Weights of a small transformer language model.
Size: 11 layers, width 768, 12 heads of 64, MLP 3072 GELU, vocabulary 32768, 128M parameters.
Training: 1021M tokens, 7790 steps.
MLP neurons of a small language model. Each row is named by its layer, matrix (up: input weights) and neuron, and shows model dimensions 624-687. Each number is 128 + 32 x the weight over its row's rms, rounded and kept within 0 to 255.
A block is one neuron, or neurons of one layer that tend to fire together. After each block is what it responds to, as a language model described it from the Wikipedia text at the highest values.

L3.up1963 [171 115 138 162 128 130 130 137  85 158 161 128 103 114 157 159 175 174 109 142 140 176 106 150 144  69 145 134 165 136  51 136 124 144 164 153 195 148 149 129 143 111 118  94  70  98  75 122 149  93  85 123 175 135 131 149 164 112 178 112 114 120 108  67]
L3.up2719 [154 130 109 159 141 121 111 119 155  85 134  82 105 213 155  95  85  67 151 188 100  78 141 150 125 152 149 123 147 193  56 148 103  89 120 130  78  90 131 150 131 144 124 176 141 149 154 142  88 113 129 178 129 110 144 142  40 152 122  51 120 116 157 124]
Short first pieces of a word, often one letter like l, w, a, right after an opening parenthesis or quote, as in ("lost, "wine, (locomotive.

L4.up286 [168 120 162 182 180 140  92  63 118  87 185 134 171 172 152  63 122 160 207  96  95 119 141 167 224 116 128 156 117 144 128 108 119 134 124  81 163 134 139 135 144 130 124 183 134  97 102 138 127 122 141 141  76  84 181 145 119 119 138  36 142 128 143  87]
L4.up1646 [153 113 116 129  82  98 175  77 187  92 129 105 149 120 126  79 139 166  91 102 147 112 181 111  75 142 128  99 119 106 154 147 135 151 137  87 121 144 168 132 128 139 125 128 117 174 109 121  58 153 124 163 105 170 136 153  82 164 178 119  85 101 126  84]
L4.up1779 [ 51 108 125 185 135 134 127 101 151  81  73  57 140 174 178 114 106 195 124 143 144 115 141 163  86 134 110 146 153 172 112 147 156 100 137 144 142 119 159 106 130 181  96 174 172 122 126 107 145 155 193  86 116 153 175 109 134 215 151 120 105 155 109  55]
L4.up2148 [143 138 109 102 128 136 148 140 133 101 134 135 128 124 179 135  48 136  66 179  94 110 166 118 109 132 155 132 103 187 151 118 114 161 117 187  89 104 168  58 153 135 157 144 164 165 139 153 116 137 151 102 127 187 189  99 145 128 102  54 125 127 136 115]
L4.up2261 [ 77 129 123 151 107  52 134 158 145 122 104  91 149 180 149  90  89 180 137 147 140  92 130 159 132  89 129 131 144 100  93 138 132  92 109 116 102 115 177 137 140 127  99 131  83 151  75 107  82 166 138 149  98 132 172 110 141 175 111  92  96 109 143  41]
L4.up2443 [119  95 150 144  88 162 147  87 125 125 158 139 175 160  96  96 101 181 125 128 149 140 121 173 132 122 157  95 154  84 134  90 106 119 121 162 122  65 183 187 153 126 140 125 155  72 129  96 180 161 127 141 138 122  95  87 176 140 162 135 106 104 155 138]
L4.up2502 [174 178 119 117 165 129 148  57 146 125 116  90 137 181 169  91  89 137  68 182 175 150  79 156  89 101 130 171 125 117  56 114 155 136 120 200 112 107  86 131  95 145 123 121 161 135 145 106 140 136 148  88 125 139 125  97 113 159 166 115  96  95 124 121]
L4.up2584 [ 60 107  80 114 115 116 172  87 174 134 145 166 144 116  89 135 107 164 155  98 176  95 173  66  99 114 134 135  86 166 154 186  95 128 116 100 144 147 115 132 171 132 116 130 132  84 159 128 200 202 122 142 147 141  95 136 132 165 186 109  77  99 144 109]
First word or word-piece right after an opening quote, parenthesis, table pipe or list dash, e.g. "a lively", (gmina), (president); also superlatives after "the", e.g. first, last, most.

L4.up402 [116 136 108 106  93 183 157  85 141 101 124 117 132  52 158 128 146  76 112 146 128  98 107 155 155 105 109 135 129  83 118 152 135 115 115 113 111 152  96 144 171 155 133  89 101 101 158 118  74 154 141 147 124 154 161 156 149 150 118 134 136 110 136 159]
L4.up405 [125 101 148 177 125 129 118 126 133  83  99 115 118 104 143 127 160 136 127 114 106  71 121 121 133 143 162 110 122 111 150  45  57 131 112 157 114 124 150 149 167  80 113 109 150 149  68 100 139  93 140 118 159 156  82 130 157  94 188 156 149 138 112 124]
L4.up603 [115  80 160 138 104 125 106 118 142  66 108 183 123 106  85 134 174 116 149 143 127  83  91 131 169 167 155  97 116  86  92 131 114  73 110  81  67 165 103 171 189 113 204 116 113  82  41 139 128 157 139 160 165 112  80 144 152 143 190  90 123 168  81 197]
L4.up1433 [136 116 173 108 107 195 123 113 112  84 113 112 113  96 107 148 141 157 156 143 143 109 137 107 153 163 189 101 189 115 150  84  70 119 122  71  91 191 126 198 168 166 115 124 113 120  56 135 108 136 129 166 175 142  91 158 216 138 185 142 131 170 110 150]
L4.up1942 [146 147 165 121 154 161 124  99 107 102  99  90 145 138 131 189 138 135  56 151 133 101  70 117  98 156 140 147 178 120 172  76  69 124 143 101 123 142 133 167 151  91  89 135 146  99  89 114 144  91 150  91 175 151  91 153 203 112 176 155 159 153 132 132]
L4.up2794 [125 104 161 134  99 140 114 172 136  92  91  84 179 111 119 147 205 125 140 172 117 115 122 102 172 137 141 115 140  96 115 106 118  90  96 121 101 141 140 157 224 155 151  88  44  92 108 108 117 122  76 127 140 111 106 159 179 134 136 129 112 131 106 154]
L4.up2871 [ 87  96 128 146  76 205 182 132 159  99 101 112 129 141  99 147 149 111 125 131 132  91  88 150 154 110 149 136 154 106 135  97  99 128 137 151 127 153 134 179 161 163  90 110 156  83  89 134 195 151 123 171 138 173 123 158 200 154 147 120 158 116  90 115]
L4.up2966 [179 194 143 131 155 111 133 112 108 162  67 110 122 128  94 149 137 129 103 147  77 126 148 152 100 140 126  97 110  96 178  79  81  73 100 168 159 127  96 134 115 154 182 161 122 156 137 128 128 127  86 172 145  74 118 102 181 118 148 127 112  95 141 111]
The last token that completes a multiword noun phrase or name, usually before a comma, period or preposition: World War I, Premier League, second round.

L3.up1639 [ 92 131 112 166 196 124 166 181 124 117 160 175  83 115 113 118  97 118 115 201 111 128 140 131 125 114 131 108  94 152 171 138 111 154 135 152 130 103 180  74 102 154  90 171 150 140 114  96 129 154 132 151 120 126 177 179 124 155 161  88  75 118 103  81]
L3.up1718 [172 113  88 154 181  75 138 122 106 136 137 125 108 123 148 199 116  90 101  89 132 149 140 193 156  81 129 127 159 173 136 171 116 165 112 130 138  89 151  53 161 177 106 116 137 181 125 117 181 133 136  94 152 168  86 106  75  67 127 130  64 108 159 157]
Mid- or end-of-word pieces inside foreign proper names, mainly Romanian -escu surnames (Bibesc-u, Golesc-u), plus Pint-ér, Cra-i-ova; weaker: sports-table pipes, team-name words.

L3.up726 [141 105 101 126 173 154 123 153  93 102 123 128 104 137 167 125 130 141 138 105  76 130  63  93 107 134 143 141 192 165 151 131  83  82 135 138 164 129 140 116 147 138 140 151 137 110  89 120 164  63 115 147 114 145 149 110 125 127 164 200  49  99 126 137]
L3.up1523 [109 129 105 156 158 107  95 163 145 122 104 148 114 165 118  93 140  65 184 136  90 147 180  87 125 106 169 157 183 124 169 122 137  92  99 178 191 146 136 139 118 150 169  71 178 146 131 149  81 138 158 129 147 152 127 148 177 128  81 134 159 173 144 167]
Final pieces of date expressions: the s in decades (1990s, 2000s) and last year digits (2012), plus some plural noun endings.

L5.up497 [123 102 113 114 147 142 137 122 184 116  86 142 103  62 108  96 166 145 136 105 167 127 130 169 182 132 137 102 192 102 164 105 101  87 139 110 119 134  94 169 160 136 160 111 114  97 123  68  89 107  99 124 102 139 162 178 128 147 114 150 119  90 139 132]
L5.up1380 [140 162 146 136 148 111 105 113 149 134 158 104 113 160 163 100 119 140 132 139 108 163 159 152 141 159 147 131 132 148 154 131 102 124 132  89 167 124 177  97  90 131 163  59 102 125 111 135 164 139 165 177 110 121  94 144 169 155 136 159 133 158 107 107]
L5.up2123 [112 146 165 132 118 154 137  95  93 135 114  81 146 119  89 160 123 120 114 203 129  93 155  62  92 141 227 156 110 112 174 118 119  77 126  75 142 128 139 169 176 135 118 105 143  76 107  81  99  68 141 118 187 134 105 216  79 123 133 142 101 155 152 153]
L5.up2244 [133 114 174 118 103 164 160 129 136  86 140 133  90 154 134  91 210  96 147 122  82  84 112 171 132 149 105 118 109 117  91  65 127 100 148 121 132 121 171 170 150 162 145  94 129 152 125 117 143  66 117  97  96 154 159 112 161 191 143 126 116 166 144  95]
The final head noun that completes a modifier-plus-noun phrase, often a job or institution (communications executive, telephone call, Junior College), plus surname endings (Mag-ath).

L4.up1741 [162 139 129 116 167 122  74 136 142 120  92  74 110 123 160  90 128 100 106 143 119  56 185 165 137  66 101 136  77 108 106 121 108 136 112 101 107 137 165 114 121 137 108  95 164 154 123  77 112 122 159 161 144 100 133 137 153  96 103 157 153 171 119 138]
L4.up1803 [175 123 133 148 129 106 149 122 162 113  91 135 104 130  86 131 109  88  93 104 144 121 125 123 113 165 128  68  93  91 134 139 100 128 127 138 138 147 138 200 158 142  80 103  78 154 145 141 136 140 140 140 153 147  86 149 161 117 130 111 106 138  99  92]
L4.up2034 [139 120 198 134 108 104 119 144 219 128 101 133 136 111 128 116 135 145  76 126 140 131 133  89 149 126 135 123  70 108 159 166 148 107 126 136 122 163 177  92 152 165  48 161 139 169 118 116 120 168 119 121 191 110  85 127 117  99 157 100 178  89 173 137]
L4.up2057 [156  68 111 130 149  43 139 118 131 123 127 157 109 120 100  98 116 144 143 167 181 115 141 145 122 107 152  97 139 121 124 153 123 133 123  86 160 101 116 184 137 136  90  78 132 163 126 133 107 171 112 158 197 165 116 167 100 125 131  83  96  70 101  90]
L4.up2182 [116 102 157 161 104 117 110  98 135  99 105 127 126 174 166 203 180 100 157 154 108 137 138 128 133 122 161  85 102 131 195 186 126 110 118 138  81 140 122  86 120 124  70 160 146 132 129  90 114 150  89 120 141 166 120 118 138  70 146 133 121  91 106 110]
L4.up2320 [189  85 124 181 135 128 165 164 184 112 107 213 108 153 159 112 117 105 123 166 110  71 148 144 172 151 136 100 116  78 153  80  79 123 138 149  91 120 123 161 141 146  86  74 134 131 145  76 107  93 117 145 113 111 103 178  71 108 114 156 134 106 118  82]
L4.up2606 [ 90 108 122 173 148 158  50 132 191 109 124 199  82 204 167 106 139 137 128 148 153 110 127 138 146 141 131 112 132 129 125 111 118 138 145  97 127 118 127 117 120 123 123 107 104 174 121 123 137 126 141 106 196 134  99  69 125 108 109 135 140 142 142 141]
L4.up3066 [ 85 128 183 165 126 110  59 118 135 160  98 152  95 125 138 153 117 167  88 143 122  92 125  82 154 136 147  97 129  91 160 173 118 112  86 134 145 107 137 141 248 151 122 215 138 146 126 125 117 132 187 138 204 154  98 127 154 128 149 114 137 141 124 134]
Mostly the period in "St." before a saint's name in church and monastery contexts, plus pieces inside foreign names (Vald-em-ar, P-iast).

L4.up248 [128 130 147  92 105 104 175  81 155  83 153 120 113 133 130 143 149 165 126 106 132 137  73 136 139 159 124  67 203 132 103 128 163 132 132 134 154 108 139 159 101  91 191  99 156 146 115 116  62 109  90 102 155 112 120 161  37  69 165  76 106 114 103 135]
L4.up321 [148 133 171  92 118 121  95 104 119 141 104 146 109 127 151 115  89  99 140 111 126 104 146 150 144  96 134 124 111 136 116 158  96 145 136 146  94 126 204 104 129 131 141 165 174 110 144 167 131 133 103 135 124 145 155 136 130 129 115  80 117 112 150 132]
L4.up476 [162 153 140  69 114 113  63 148 129 114 136 113 121 133 116  77 111 114 131  78  79 144  88 116 138 133  87 129 178 142 186 196 183  97  98 159 104  81  62 124 111  74 159 119 119  83 122 112 119 146 184 120 190 138 158 154 172 150 137  66 110  97 143 159]
L4.up806 [208 130 128  86 122 162  39 129  70 146 129 128 120 133  84 160 111  88 100  95 128 146 109 144 121 132  85 162 184  96 113 154 106  84 131 104 108 110  95 117 126  81 140 101 137 115  89 151 129 152 134 140 114 141 130 128  86 149 146 128 188 133 137 165]
L4.up1368 [178  71 113 114 173  96 123 143 144 124 160 113  94 121 169  80  85 144 106 129 109 134 119  92 121 121 135 165 155 174 186 123 119 174  78 127  94  96 151 138  97 142 100 144 134 150 107  76 145 133 134 107 165 167 156 114 138  58 116 173 170 101 167 105]
L4.up1398 [141  98 182 134 139  82 138 144 120 145 200 105 112 124 162 106 128 101 133  79 135 142  88 166 136 143 125  78 193 131 128 133 170 123 177 156 132 153 104 178 150  81 135 136 140  94 154  63 129  91 181 151 123 167 178 175 114 124 172 125 130 123 164 185]
L4.up2126 [137 138 160 127 115 138  52  93 149 129  59 126 170 136 118 114 148 107 161  95 122  70 122 103 165 154 160 130 113 132 139 140 192 145  69 109  82 141  94 157 118  98 147  98 124 112 140  34  83 135  96  92 174 125 179 170 114 104 107  83 111 109 108 133]
L4.up2972 [109 130 127 103 139 209 154 172  91 142 156 111 157 120 186 139 130 137 134 116 139 149  91 142 166 105 113 145 141 151  96 121 135 170 156 126 144 114  74 149 150  95 166 109 130 124 119 125 149 149 117 123 136 158  82 137 176 102 124 167 102 135 105 219]
Later word pieces or words that complete a proper name or term, often in sports tables and lists, e.g. McDaniel-s, Blue Crab-s, I-A-A.

L5.up234 [175 132 128 155 137  85 156 119 148  84 107 116 122 187 152 132 130  97 132 113  96 150  54  93 175 132 119 115 188  70 175 128 145 118  77 159 101 141 134 176 135 101 150 193 121 130 138 163 128 135 153  64 126 144 146 161 122 141 135 154 158 145 128  81]
L5.up721 [146  97 142 127 117  63 182  86 178 137 115  95 107 142 120 173 107 131 106 100 127 111 161 132 121 141 130 107 151 181 170 155  70 180 138 148  91 112 127 132 101 116  90 150 156 117 108  95  94 122 145 123 138 119 137 122 163 165 145 100 122 137 135  54]
L5.up1448 [141  95 111 143 144 122 144 148 127 146 121  82  65 140 109 153 154 149 129 154 103  94  84 108 110 134 111  80  81 161 164 164  89 127 128 140  97 137 162 166 134 123  91 147 143 105 105  98 156 127 103 112 125 165 129 200 170 201 132 119 127  53  64 104]
L5.up2130 [139  95 136  82 122  75 122 147 172 100  82 124 143 104 133 158 151  94 136 118 135  82 114 194 173 148  94  89 126  63 205 143 144 118 136 134 175 157 131 122 140 158 116 106 119 133 126 105 113 107 156  94 193 136 133 158  58 115 120 125 116 105 103 139]
Fires on the last digit of a year after its prefix, like 202|6 or 192|7, mostly in sports career text; weaker on the that opens a phrase, as in the fourth round.

L5.up506 [127 129 141 144  73 101 109 145 123  69 109 138  98 121  98 159 135 103  88 120 107  39 142  97 151 130 146 167 163 128 136 112 112 121 131 150  43  95 163 164 121 128 182  92 177 139 151 127 143 186 142 143 137 170 133 136 186  69 112 154 111 125  75 122]
L5.up1232 [161 132 147 108 153 111 171  98  84 135 174 117 107  94 105 126 162 122  85 160 132  70 113 101 128  92 129 112 158 142 121  92 131 139 134 151 116 130 133 116 105 149 139  86 135  67 120 149 160 123 118 173 189 157 184  98 141 162 158 141 189 134 125  83]
L5.up2057 [160  97 124 114 116 140  66 127 114 176  80 124 101 156  83 123 185  55  87 141 149 152 138 148 121 143 123 151 167 123 142 141 104 128 108 132 125  94  79 114 183 131 168 158 153  92 129 151 122 178 128 163 110 154 157 135 133  75 151 123 126 115 162 151]
L5.up3065 [147 128  78 101 156  95 147 140  84 164 159 102 123 106 114  88 108  80 115 145  98 110  88 100  84 161 128 142 226 128 125 118 160 106 112 150 101  76  94 119 118 151 154 184 149 130 118  90 114 155  92 118 172 178 128 144  91 149 148 140 157  99 109 141]
Short inner pieces of split proper names and abbreviations, mostly right after a capitalised start, e.g. Pv-t, Ct. D.C., O'Folliard, U23.

L5.up344 [119 129 125  74 162 137  83 171 143 120 181 168 125 121  90  92  67 147 160 119 107 101 106 128  93 157 154 127 131 135  81 117 140  95 148 144  87 121 174 148 105 110 105 123 132 119  87 109 147 152 140 121 113 152 165  99 142 132 160 124 102 106  93 140]
L5.up492 [134 126  86  82 120 120 140 156 148 159 104 156 151 171 108 123  70 102 118 162 121 159 142  93  94 130 149 149 151 177 164 168  63 140 118 191 106  65 114 155 118  84 153 135 162 128 157 113 122 136 147 168 117 120 140 127 106 154 153 155 127  94 124  90]
L5.up1002 [138  72 137 177 132  78 124 121 150 127 198 177 100 141 133 118 146 119 117 103  99 155  48 121 139 112 113 128 104 180 173 142  80 151 103 118 162 128 202 154 162 114 133 127 100 138 164 125 157 146 170 103 127  98 141 102  73 107 194 128  97 132 138  93]
L5.up1216 [156  99 108  84 165 172 103  68 124 166 115 128 149 160 101 107 130 126  97 101 102 189 167 145  92 160 177 168 164 125  79 187 125 106 107 153  97  77  96 121 102  81 136 147 154 109 131 121 160  94  91 194 152 129 146 109 116 166 163 133 160 114 159 149]
Word pieces inside non-English personal and place names, mostly Indian but also Slavic, Arabic, Hungarian and Japanese, such as K-oy-na, Ak-sh-ay, Sad-h-na.

L3.up1491 [147 117 120 216 161 101  90 111 158  75 106 102 110 116  96 145  79  91 130 134 123  98 174 151 109 157 124 130  91  96 181 128  86 104 116 116 158 141 105 179  86 141 129 157 118 155 176  72 195 120 112 130 178 152 132 191  75 150 111 141 133 115  99 142]
L3.up2643 [ 96 156 185 143 145 194 125 134 129  72 124  94 121 111 131 103 138 138 133 164 118  51 111 127 130 137  76 125 102 110 162  97 102 138 158  95 135 131 127 140 106 162 124 103 111  88 126 132 164 102 134 143  87 132 141 130 151 166 149  88 124 115 156 113]
The head noun ending a modified noun phrase for an event, deal or organization, such as reality show, one-year deal, holding company.

L5.up730 [129 136 158  79 122 158 170 101 170 133 143 165 122 129  98 170 119 148 134 125 106 171 118 157 181  87 123 173 129 112 177 133 165 121  97  99 164 103 138 127 212 116 118  81 126 134  84 170  97 147 170 121 171 155  65  92 130  94 118 126 128 151 127 164]
L5.up998 [ 94 134 105 149 143  86  88 120 152 109 173 168 129 185 136 137 152 118 171 117 126  79 125 126 142 118 102  94  84 143 116 139  96 105 151  96 191 148 158 148 155 161  83  86  82 178 127 120 123 133 115 147 151 151  68 102 133 145 104  27 112 148  66 116]
L5.up1467 [147  98 174 168 116 131 145 108 172 124 125 144  70 177 156 175 169 125 125 129 145 137 130 105 173 122  60 147  66  86 108 120  86 141 121  74 140 154 167  97 134 182  79 158  79 140  71  53 158 135 174 106 136 131  99 163 164 119 140 159 123 162 101 103]
L5.up2178 [171 123  75 182  82 118 158 120 156 171  78 192 115 147 125  92 152  91  80 176 173  77 162  98 124 192  60 175 106 139 144 124 118 130 136 101 165  93 113  92 102 161  42  83 123 161 147 109 110 188 165 112 179 106 106 118 124 135 118 110 145 103  91 121]
Title words and name fragments just before a personal or place name in historical biographies, such as Duke, St., Archduchess; also year digits and la.

L3.up2136 [ 94 148 163 135  60 148 136 112  67 165 125 168 156 126 128  34 140 143  70 100 123 155  17 111 124 101 134 153 125 100 115 172 127 133 124 183 184 126 149 127 133 201 176 164 168 157  75 141  75 167 145 106 138 100 190  80  99 160 131 143 138 124 141 149]
L3.up2332 [121 129 180 127  95 148 123 147  99 125 168 140 150 102 110  75 149 121 160 140 118  87 141  99 165 117  86 142 146 197 121 171  86 130 129 180  99  63 212 164 148 145 128 134 162 122 104 114 125 137 160 210 125 100 140  71 119 104  67 123 110 168 161 133]
The word right after is, was, the, or a comma, often an adverb or quantifier such as just, only, also, not, mostly.

L4.up344 [165 114 159 113 138 128  80  14 119 109 170 206 139 128 132 126 114 166 159  97 217 156 115 103 145 127 112  53 145  82 103 178 120 127 106 155 114 118 114  97 102 175 136 154 174  80  60 105 121 136 102 156 145  75 105 153  87 171 119 107 124 153 204 140]
L4.up397 [127  76  85 145 162 106 161 122 189 115 130 146 123 169  80 125 163 220 165 133  69 118 157 119 122 118 120  37  76 103  87 168  89 132 130 121  77  79 107  46 108 176  71  89 167 188 103 152 159 150 116 148 154 196 126 169 104 104 140 150 121 148 219  98]
L4.up1103 [133  95  67 124 142 167 114  99 106 134  96  90  73  87 164 137 141 133 158 143 125 169 114  89 151 121 141 119 101  63 142 150 127  46 117 144 108 151 122  72 119 119 107 175 117 149 143 102 134 155 102 159  95 126 150 153 109  93 161 162 124 148 156 145]
L4.up1722 [ 72 136 110 119 123 143 161 126  62  97 151 179 124  96 123 144 142 183 150 123 187 145  82 107 140 114 107 113 185 126  92 200 124 134 148 137 149 131 150 100 111 162 145 115 118 113  96 121  68 142  81 171 159 109 122 140  96 107 140 102 149 107  86 132]
L4.up2075 [117 116 140  75 134 150 126  78 176 158 147 148 103  70 102 147 177 156 128 155 165 143 131  39 167 149 177 128  97  79 120 136 106 114 107 130 130 147 121 108 155 124 107 181 111 166  47 103 170 167 128 194  97  94  68 111  83  75 176 155 196 121 171 112]
L4.up2558 [102  96 115 181 120 150 158 100 119 113 165 134 126 137 142 135 158 125 189 152 133 177 140  90 111  86 122  82 131 115 148 185 136 116 126 166 182 140 125 122 131  93 170 129 145 166 139  84 140 188 167 159  74 129 157 128 117 179 123 103 156 140 158 160]
L4.up2953 [ 97 160 153 112 119 137  88  85 136  96 220 178 176 122 135 116 111 161 138 128 155  98 120  83 102 153  99  72 122 101  76 200 135 115 133 155 154 138 181  82 103 200 121  99 199 123  46  98 151 163 122 138 105  99  90 142 101 139 131 104 195 108 185 110]
L4.up3059 [ 95 146 121 139 162  84 122  63 173 160 108 152 141 138  98  86 143 129  98 133 143 146 161 106 133  85  79  93 151 138 125 147 124 147 113 108 157 136 215 137 143 161  85 131 143 124 102  62 121 129 115 102 129 151 112 124 159  62 156  84 113 126 105 100]
The first word right after "the" or "a", especially "time" in "At the time", plus first, small, sacred, ways.

L4.up96 [101   4  80 146 175  76  73 171 172 126 173 135 136 207 155 108  96 137 106 126 114 146 145 101 132 128 173 123  98 144 159 127 101 144 104 148 140 127 172 182 152 121 125  88 131  99  68 122 116 113 166 128 137 139 100 143 107 141 131 123 153 173 138 125]
L4.up370 [159 106  91 172 139 137 142 114 166  59 198 166 127 122 150 121 161 117 181 108 148 118 126 115 120 143 146  94 189 161 189 133  99  91  70 131 148 174 149 147 105 182 127 155 125 111 113  68 111  48 166 115  62 105 129 227  97 118 160 115 120 123  75 130]
L4.up389 [ 67 149 185 111 112 122  72  83 108 126 111 160  89 163 183 153 175 129 164 144 101 139 143 129 171  50 137 123 103 190 122 117  80 111 103 142 134 156 120 147 186 160 140 115 104 124 117  84 120 130 171 135  91 124 133 167 111 161 119 139 131 123 115  88]
L4.up419 [139  98 114 151 104 127 149 141 114  54 142 111  93 113 165  59 137 130 103 123 160  64 126 162 125 164 106 139 147 135 142 122 133 153 146 120  96 123 124 149  94 150  96  95 165 115 118 119 111 136 142 107  97 163 145 148 104 148 120 169 143 151 156 115]
L4.up932 [142  60 137 125 213  88 138  82  86  91 142 144 105 128 143 162 150 136 172 118 122  84 140  28 129  74 107 105  91 153 105  85 125 116 104 117 155 168 112  82 129 156  97 159 124 115  87 146 111 125 165 184 101 164  90 177 111 154 206 139 174 125  75 151]
L4.up2184 [173  93 136 167 146 107 147 115 162  84 160 164 126 140  82 129 134 114 178 126  81  97 131  44 160 108 121  82 172 168 111  66 121  83 114 103 135 114 136 128 151 135 135 171 134 146 131  66 107 112 134 128 114 163  48 203  68 102 136 119 138  73 112 132]
L4.up2273 [145 118 125 102 118 144 140 102 156 129 129 107 147 100 156 108 126 130 179 145 133 134 115 119 183  78 142 114 119 119 151 152 170  71 118 146 129 192  83  75 128 138 164 143 192 146 146  96 135 205 118 156 122  89 133 182 153 123 130 134 151 123 117 103]
L4.up2327 [ 36  99  81 165 130 144 142 120 150 121 130 123 101 118 116 121 102 115 141 121 122 160 157  60 166  92 132  71 115 140 128 124  83  83 133 151 208 103 138 129 133 145  94 154 146 114 106 124 133 149  91 134 133 137  74 111 159 130  91 102  81 132 116 135]
Tokens completing a prepositional phrase after "in", chiefly the digits of years or counts plus time and place words, such as "in time", "in 2009", "in Minneapolis".

L3.up500 [130 164 161 190 166 112 116 111 186  82  80 133 148 116 102 127 157 125  83  97 103 170 150 162 101 137  74 110  70 140 124 187  92 116 114  75 146 121  50 117 148 149  77 158  99 146  92 139 109 154 164 145 160 170  54 111 102 116 140 116 128 105 119 123]
L3.up2626 [165 138 117 134 163  73 108  61 154 118 127 134 111 125  91 172 141  95 155 134 114 192 122 110 137 160 102  97 183 125  92 139 106 119 149  65 171 103 133  90 166 124 108 134  59 125 110 129 189 139 140 140 117 172  70 166 149 133 150 153 128  81 134 171]
Mostly past-tense verbs of acquiring, placing or forming after a noun or auxiliary (acquired, placed, launched, joining), plus word-ending pieces (ets, ash, uts).

L4.up713 [150  75 118  96 145  63  98 145 158 139 121 175  53 184  99 104 152 118 143 197 153 129 170 143 135 151 157 114  85 145 143 134 137 129  65 118 115  80 153 166 159 197 108 102 169 115 139 117 118 168 141 127 139 143 151 133  94 141 106  98 147 116 141  79]
L4.up1088 [144  59 122 125 174  84 121 101 157 154 108 184 127 172 142 101  92 159 119 117 107 125 125 104 127  67 176 169 157 120 164 111 175  95 108 195 122 122 150 151 142 175 129 110 163 123 179 125  90 160 133  97 150 147 190 105 109 116 119  39 107 142  88 116]
L4.up1487 [163 101 125 118 114  85 128  76 113 148 178 175 109 118  85 111  74 126  81 130 151 112 112 163 164 107 149 104 115 148 138 138 101  70 100 155  90 100 162 146 109 171 112 153 136 135 132  65 111 158 166  88 135  71 151 189  50 163 136 108 141 135 130 113]
L4.up1659 [120  80 116 114 161  74 127 152  44  95 169 140 106 127 131  90 103 163 179 156 148 176 139 157 147  90 188 107 144 182 162 151 127 140  87 133 103  49 170 196 141 131 144 103 123 113 145 110 111 138 179 167 118  78 148 134 132 129 119 130  52 121 176 139]
L4.up2551 [135 139  91  92 118 123 120 112 124 107 215 176  92 183 177  88  77 215 112 148 130 159 108 158 128 110 105 117 166 199 129 126 141 161 102 114 141  78 168 123 104 132 123 138 126 130 157 118 113 133 114 107  83 185 132  79  93  72  91 113 113 152 166 145]
L4.up2820 [140 151 123  44 160  87 135 121 133 129 142 132  77 123  95 108 124 124 106 153 103 129 121 170 138  69 219  87 124 106 166 143 140  67 113 177 134  60 175 166 148 145 164 103 155 117 104 105 104 108 145 140 172 191 114  86  61 155  95 111  78 151 111 121]
L4.up2834 [133 120 119 137 135 124 131 128 189 140 165 126 125 108 109 165 108  95 121 182  75 152  74 122  78  48 161 134  89 161 179 150 110 124  72 155  66  79 137 159 100 147  84 142  98  74 115 110 131  80 167 165 181 122 136 119  57 111  77 137  55 149 154 123]
L4.up2942 [128 147 151 111 111 103  71  89  81 118 200 115 117 112 149  73  81 121  91  74 183 103 125 189 151 123 109 123 133 119 109 174 159 105  77 174 133 108  76 118 131 158 166 143 129 167 127 109 125 170 165 113 114  90 133 114  62 204 124 139  37  81 151  85]
Middle word pieces of non-English proper names and phrases, such as Niet-zs-che, Gy-ő-r, Berg-q-vist, plus foreign words like de and la.

L5.up719 [138 148  47 155 188 132 129  19 130 127 134 100 100 137 125  64 146 202 168 128 213 141 100  48  98 103  60 118 136 121  36 151  87 112 115 107 132 138 146 177 129 162 123  96 152 109 138 131 131 141 147 154 213 132  94 146 131  61 158 125 163 128 147 159]
L5.up1846 [ 74 123 119  91  95 138  79 118 141 119 121  97 131 158 104  96 160 185 177 102 131 184 178  90 126  98 166  85 108 108 138 212 130 117 157 109 138 139 186  84 135 165 115  65 167 115 150 153 111 158  92 113 193 154  88 125 111 104 180  80 129 147  89  73]
L5.up1872 [120 146 132  84 184 135  84 114 119 117 114 193 144 129  85 120 146 107 140 136 178  96 149 109 100  72 170  88 143  92 114 178  57 172 128  95 181 140 151 138 146 127  83  90 172  85 150 125 103 104 131 137 125 111  56 136 162  54 194 112 163 121  99 112]
L5.up2307 [111  98 100  97 108 105 171 136 160 139 130 143 142 115  84 134 113 133 136 106 154 162 162  87 131 147 168 122 187 112 155 225  71 132 119 112 171 125 155 139 205 133 107 100 130  58  74 135 108 170 134 113 144 122  57  98 140  71 133  67 169 160  85 111]
Modifiers right after "the" or a possessive, before the noun, mainly superlatives and ordinals such as last, oldest, only, and first. It also fires on descriptive adjectives like popular, Jewish, growing, and former.